MLP neurons of a small language model. Each row is named by its layer, matrix (down: output weights) and neuron, and shows model dimensions 48-143. Each number is 50 + 15 x the weight over its row's rms, rounded and kept within 0 to 99. A neuron's up and down rows have the sign that makes its largest values positive.
Before each neuron's rows, "fires before" lists the tokens most often just after its 100 highest values on Wikipedia text that the model never trained on.

fires before: "e", "ia", "u", "l", "od", "ian"
L9.down368:64 49 34 65 47 63 23 64 47 38 52 39 46 52 33 58 31 55 59 29 19 42 25 52 57 49 55 53 58 68 49 20 45 65 69 44 40 60 71 58 66 27 63 35 60 63 52 46 62 68 62 49 36 66 44 41 57 64 70 41 34 64 54 31 51 61 52 58 35 26 44 64 40 22 63 58 65 64 70 51 60 65 22 49 35 49 51 36 36 13 51 41 54 44 52 65

fires before: "y", "i", "a", "o", "an", "on"
L13.down293:33 51 37 59 66 50 36 44 32 64 53 67 34 67 62 49 46 62 42 61 46 73 35 62 32 62 20 19 77 28 45 67 72 50 46 42 32 49 41 46 41 58 60 55 43 50 50 52 19 33 43 30 67 44 57 43 42 46 43 57 45 75 31 37 33 51 46 40 63 60 52 51 68 79 23 78 47 32 50 77 52 69 35 64 30 58 36 42 84 24 45 41 57 43 54 44

fires before: "ed", "ion", "ive", "en", "es", "e"
L8.down365:77 41 36 52 54 66 47 45 47 36 65 50 73 35 57 75 44 40 56 27 68 41 54 69 59 62 37 30 52 65 44 37 36 44 52 41 48 43 48 59 76 30 31 74 56 50 30 37 45 62 67 63 53 47 56 49 61 61 31 70 34 30 34 30 55 35 57 68 58 73 81 49 61 48 66 41 58 79 32 68 42 43 58 48 56 74 19 38 55 82 84 52 36 56 40 46

fires before: "e", "\n\n", "ent", "ed", "ing", "ant"
L4.down8:30 65 67 28 77 48 61 60 60 42 66 50 58 32 76 63 42 38 32 66 49 26 42 53 46 44 53 71 33 61 46 66 23 26 65 69 63 72 62 70 41 43 33 46 50 43 42 48 59 62 57 45 64 52 84 36 48 47 92 49 69 46 41 40 56 55 48 66 46 84 42 75 58 76 72 36 40 40 70 56 81 54 26 18 50 32 53 46 29 35 58 57 69 79 54 74

fires before: "m", "n", "y", "r", "rit"
L14.down321:70 56 35 49 21 73 53 35 68 50 72 47 55 41 59 56 42 49 41 45 34 56 43 57 31 73 47 55 60 55 42 41 38 19 71 65 55 37 33 48 70 44 43 30 31 60 48 56 32 57 52 32 36 12 42 69 30 42 50 49 63 46 63 38 54 55 31 36 38 22 49 40 55 61 48 65 41 64 27 57 43 51 65 64 55 36 35 69 53 40 30 65 53 48 51 58

fires before: "m", "as", "ip"
L9.down245:45 67 47 56 64 26 45 61 69 40 62 48 25 48 49 44 54 42 52 34 06 35 65 54 36 71 37 18 68 56 55 38 42 35 78 51 43 38 32 37 70 51 45 48 33 68 74 38 54 37 63 34 96 31 60 67 37 39 58 40 60 55 67 42 77 49 39 65 48 42 28 70 48 49 68 67 36 46 21 43 76 56 35 35 53 27 83 54 22 53 43 33 47 39 46 81

fires before: "op", "s", "ed", "f", "an", "y"
L5.down396:31 83 46 54 49 25 47 18 58 20 23 51 28 43 69 60 53 42 42 51 55 32 19 39 25 49 36 46 42 61 38 55 30 53 66 48 44 26 46 45 46 55 33 54 39 41 74 40 40 43 58 55 59 52 75 59 45 60 41 58 62 33 45 39 40 65 32 55 34 34 59 39 49 47 76 29 48 17 50 36 78 37 57 48 62 47 28 73 41 46 40 46 13 34 83 46

fires before: "|---|---", "e", "el", "ad", "n"
L14.down409:31 41 37 37 69 70 70 51 57 59 64 38 54 78 44 73 32 59 46 66 71 50 45 45 29 86 63 42 46 61 43 57 89 79 29 48 54 35 39 48 83 50 44 36 63 60 40 52 75 56 52 38 40 49 14 49 56 38 33 48 48 55 55 49 40 39 28 36 30 43 38 54 50 72 53 66 49 54 57 34 48 45 42 44 46 55 67 24 58 51 32 06 52 39 49 75

fires before: "e", "s", "ing", "ition", "it", "el"
L9.down122:37 56 43 32 80 77 64 39 45 44 62 35 43 38 45 49 45 60 55 58 20 39 44 48 49 36 66 50 41 53 68 53 45 54 39 33 63 40 65 53 65 72 54 60 61 58 72 42 54 74 34 59 56 39 35 41 36 42 41 58 64 43 22 66 49 41 52 44 24 58 70 64 53 60 41 41 34 34 22 67 52 40 18 55 45 59 65 27 67 58 36 55 53 37 41 85

fires before: "y", "n", "ed", "ies"
L18.down405:69 43 28 38 70 35 53 60 55 44 48 66 45 43 53 73 32 64 49 36 53 39 68 45 51 77 40 49 39 51 50 15 42 60 51 58 77 48 70 68 48 74 77 60 38 59 71 51 48 54 55 22 26 41 51 58 77 56 44 54 70 43 56 31 56 39 86 51 68 55 76 40 40 46 90 62 52 42 60 83 44 59 42 72 17 58 26 55 72 41 68 45 56 58 59 24

fires before: "er", "es", "is", "em", "m", "a"
L19.down186:43 54 56 34 26 51 53 82 62 73 52 70 37 62 47 63 50 53 03 50 35 40 49 57 43 62 63 20 43 61 80 49 61 35 72 47 32 43 43 43 72 43 32 47 43 40 53 55 37 72 51 66 32 61 57 73 54 36 40 50 59 52 33 14 52 72 58 68 70 22 21 68 53 48 68 64 61 61 65 46 43 68 41 53 25 53 35 46 13 43 64 46 52 50 36 57

fires before: "ed", "es", "e", "ers"
L18.down365:28 66 51 29 55 81 56 34 58 57 55 63 25 29 57 55 37 54 54 42 41 38 43 29 56 57 57 59 45 60 63 52 77 55 30 58 37 51 30 44 44 55 63 32 68 54 52 65 76 68 46 26 32 29 54 67 68 66 71 78 44 60 23 52 69 41 65 77 79 73 54 48 32 31 59 47 49 58 58 51 53 45 82 51 59 57 42 30 64 70 53 86 57 47 41 76

fires before: ",", ".", "ber", "s", " and", " the"
L13.down215:50 61 47 45 39 54 32 41 75 51 53 63 45 61 40 31 32 59 66 65 40 63 87 25 67 36 41 64 50 37 43 53 40 48 30 56 75 26 44 30 52 46 37 68 50 41 59 57 52 27 48 36 50 55 56 19 54 28 64 48 71 63 61 53 66 51 51 53 65 43 41 34 47 49 61 55 55 37 41 47 42 37 45 30 56 13 58 59 56 31 76 46 74 28 69 40

fires before: "er", "iv", "i", "on", "im", "se"
L10.down20:53 47 85 50 56 47 44 55 49 41 58 50 37 44 44 60 36 44 53 41 37 74 73 81 53 71 18 45 55 38 46 86 56 54 60 42 20 48 29 35 58 42 68 78 44 71 56 47 28 59 65 33 46 43 67 63 55 45 70 70 73 45 61 12 49 66 62 60 75 44 68 29 44 60 40 46 45 27 47 40 63 52 30 51 48 35 45 50 84 45 59 65 27 29 40 69

fires before: "p", "port", "ab", "ag", "m", "ent"
L8.down431:74 58 59 44 55 49 60 58 22 33 59 16 28 70 44 57 61 33 32 27 38 52 56 47 52 30 16 52 67 56 79 36 40 66 44 54 48 36 68 55 50 60 44 57 48 76 41 41 64 47 48 56 77 43 58 35 96 44 39 20 68 54 55 36 64 28 59 61 39 53 42 54 62 35 54 60 41 39 19 54 45 42 61 46 38 46 79 49 30 65 75 80 57 65 67 55

fires before: " of", ",", ".", " and", "\n"
L16.down320:54 77 64 63 52 55 45 48 57 61 32 50 71 61 58 45 43 75 68 61 25 56 91 38 59 56 64 69 37 30 45 55 37 50 55 46 65 66 46 27 51 37 73 82 36 58 49 53 66 21 65 56 54 54 53 67 51 59 38 38 40 52 15 46 73 61 63 54 70 39 74 35 22 60 82 68 53 38 43 65 47 52 52 36 63 58 50 54 54 62 57 46 43 35 45 71

fires before: "h", "e", "el", "ed", "her", "b"
L5.down223:58 47 54 45 73 40 57 60 72 52 49 20 68 49 58 61 41 47 47 78 58 39 70 59 42 38 69 29 44 43 30 40 53 50 77 38 55 23 67 45 46 46 44 59 48 67 29 39 55 71 56 39 63 20 53 47 35 31 33 56 49 59 28 92 26 38 34 24 55 48 60 51 46 44 46 41 45 49 38 46 91 47 44 22 62 47 89 40 55 24 29 51 49 45 34 58

fires before: " the", "f", " which"
L18.down150:11 68 49 49 11 51 57 39 28 52 68 65 74 53 38 48 44 42 66 52 75 59 57 48 51 57 39 48 29 65 57 42 27 53 35 45 65 56 29 50 18 73 47 21 36 42 78 49 33 34 57 40 19 39 53 47 47 54 58 44 23 57 60 47 53 90 64 50 34 68 59 54 49 34 40 54 26 63 34 49 66 44 57 50 42 43 49 51 77 74 58 49 70 72 52 63

fires before: "el", "ed", "es", "ion", "ing", "it"
L15.down384:57 56 60 54 73 46 54 49 44 44 45 58 75 26 57 25 30 45 56 18 49 13 80 66 44 31 32 52 33 57 24 41 55 21 68 46 50 76 69 47 90 53 29 36 45 38 53 65 72 42 45 57 46 44 61 49 41 29 73 50 69 35 26 72 46 54 34 71 46 54 58 44 46 45 47 46 55 53 63 44 50 41 47 39 50 71 53 34 47 70 66 45 53 59 64 56

fires before: "l", "m", "c", "port", "f", "ce"
L14.down122:74 29 56 52 40 52 44 47 69 33 41 51 33 13 46 69 68 63 23 57 32 55 47 62 39 45 55 54 50 41 40 39 35 33 81 50 50 28 75 45 56 51 53 36 25 73 61 45 59 56 49 42 58 29 66 74 48 65 45 35 48 46 50 46 61 39 49 62 73 77 49 68 38 58 50 31 38 50 46 49 45 77 48 48 38 32 50 31 42 41 51 52 42 50 53 45

fires before: "he", "ome", "o"
L18.down389:42 52 53 48 10 54 41 49 39 20 62 50 35 63 74 64 74 37 58 45 54 95 81 48 56 44 77 45 66 66 29 66 42 42 61 32 40 52 52 53 43 40 42 47 52 57 53 39 61 73 66 42 27 38 65 49 51 76 49 37 98 58 89 32 33 42 21 40 50 87 40 29 47 63 69 67 45 61 58 35 50 33 45 45 55 49 50 49 46 41 67 62 37 45 58 57

fires before: "ame", "a", "ome", "om", "es", "ay"
L2.down293:53 57 41 56 41 30 77 58 53 65 72 61 68 75 22 84 67 58 66 49 66 59 79 51 58 28 43 55 50 25 55 63 40 33 51 55 52 62 52 55 10 56 48 28 62 63 58 52 51 54 55 55 59 63 32 61 34 69 44 62 18 40 37 62 60 67 51 54 71 63 68 78 75 54 78 41 65 43 36 49 48 70 38 38 48 31 20 67 53 48 32 43 63 35 50 57

fires before: "y", "e", "ed", "ge", "over", "h"
L14.down210:35 70 41 54 67 74 52 18 48 27 69 49 51 35 33 34 51 62 37 40 72 28 33 42 47 64 56 55 56 29 73 81 57 51 57 40 61 34 38 43 51 84 23 42 32 48 35 49 61 52 56 48 22 42 66 51 42 57 56 61 46 47 35 61 61 82 35 56 36 40 65 17 41 33 45 41 74 56 63 86 41 52 48 24 50 28 31 60 50 52 44 65 30 29 69 79

fires before: "o", " the", " m"
L15.down65:34 50 72 54 52 42 33 80 75 55 63 67 32 66 49 60 71 41 67 38 73 55 53 68 62 58 40 45 60 56 24 49 65 75 28 40 37 90 65 62 17 55 52 16 50 39 75 30 35 21 51 48 42 51 40 65 28 57 69 54 28 57 57 29 63 43 62 89 59 32 50 56 60 64 49 65 42 56 62 58 66 70 66 48 15 57 46 42 33 57 46 70 55 65 61 51

fires before: "=", " the", "u", "===", "le", "an"
L14.down249:44 60 48 39 50 58 68 36 47 54 77 47 74 75 58 44 64 62 57 44 67 72 72 57 26 29 61 43 42 44 45 60 60 44 59 52 58 65 53 44 50 58 45 32 40 47 51 58 33 59 62 43 39 58 61 59 47 48 37 33 63 42 46 18 49 59 58 35 73 69 35 75 47 55 27 49 38 52 33 22 43 29 52 74 38 62 65 21 56 68 52 56 79 63 54 66

fires before: "y", "ies", "ime", " of"
L16.down287:55 70 40 17 58 67 22 51 61 36 27 58 50 48 51 46 45 59 35 05 51 40 68 45 50 40 26 49 63 58 54 49 65 35 50 60 75 53 49 39 62 43 58 46 46 48 59 59 78 65 63 35 45 53 57 35 61 50 37 50 78 60 48 62 62 59 57 37 48 47 63 44 52 25 75 25 34 46 17 46 61 37 62 68 32 52 51 62 39 83 50 38 45 56 51 34

fires before: "ue", "ing", "ed", " also", "r", "ity"
L12.down370:15 23 62 50 41 77 57 70 54 47 45 52 55 54 40 59 47 44 50 40 59 20 52 52 66 67 38 51 55 58 43 69 35 76 45 45 62 51 53 43 59 49 56 50 18 38 60 46 59 28 29 56 82 16 66 49 60 34 56 32 53 57 44 49 79 54 65 75 47 77 36 33 42 71 54 69 39 31 64 59 48 56 37 33 49 60 17 49 28 68 53 79 75 88 33 62

fires before: "e", "ary", "ar", "ed"
L8.down75:53 30 44 64 37 38 52 57 58 27 62 62 55 35 60 47 45 57 50 57 43 71 57 60 64 77 33 59 43 43 34 24 71 42 65 39 51 46 51 51 51 55 27 40 73 23 46 48 32 44 66 56 55 37 60 43 62 46 40 61 48 75 56 43 79 15 85 64 46 55 22 31 58 57 42 50 69 50 60 66 34 42 79 65 30 50 43 24 56 64 73 27 41 44 30 58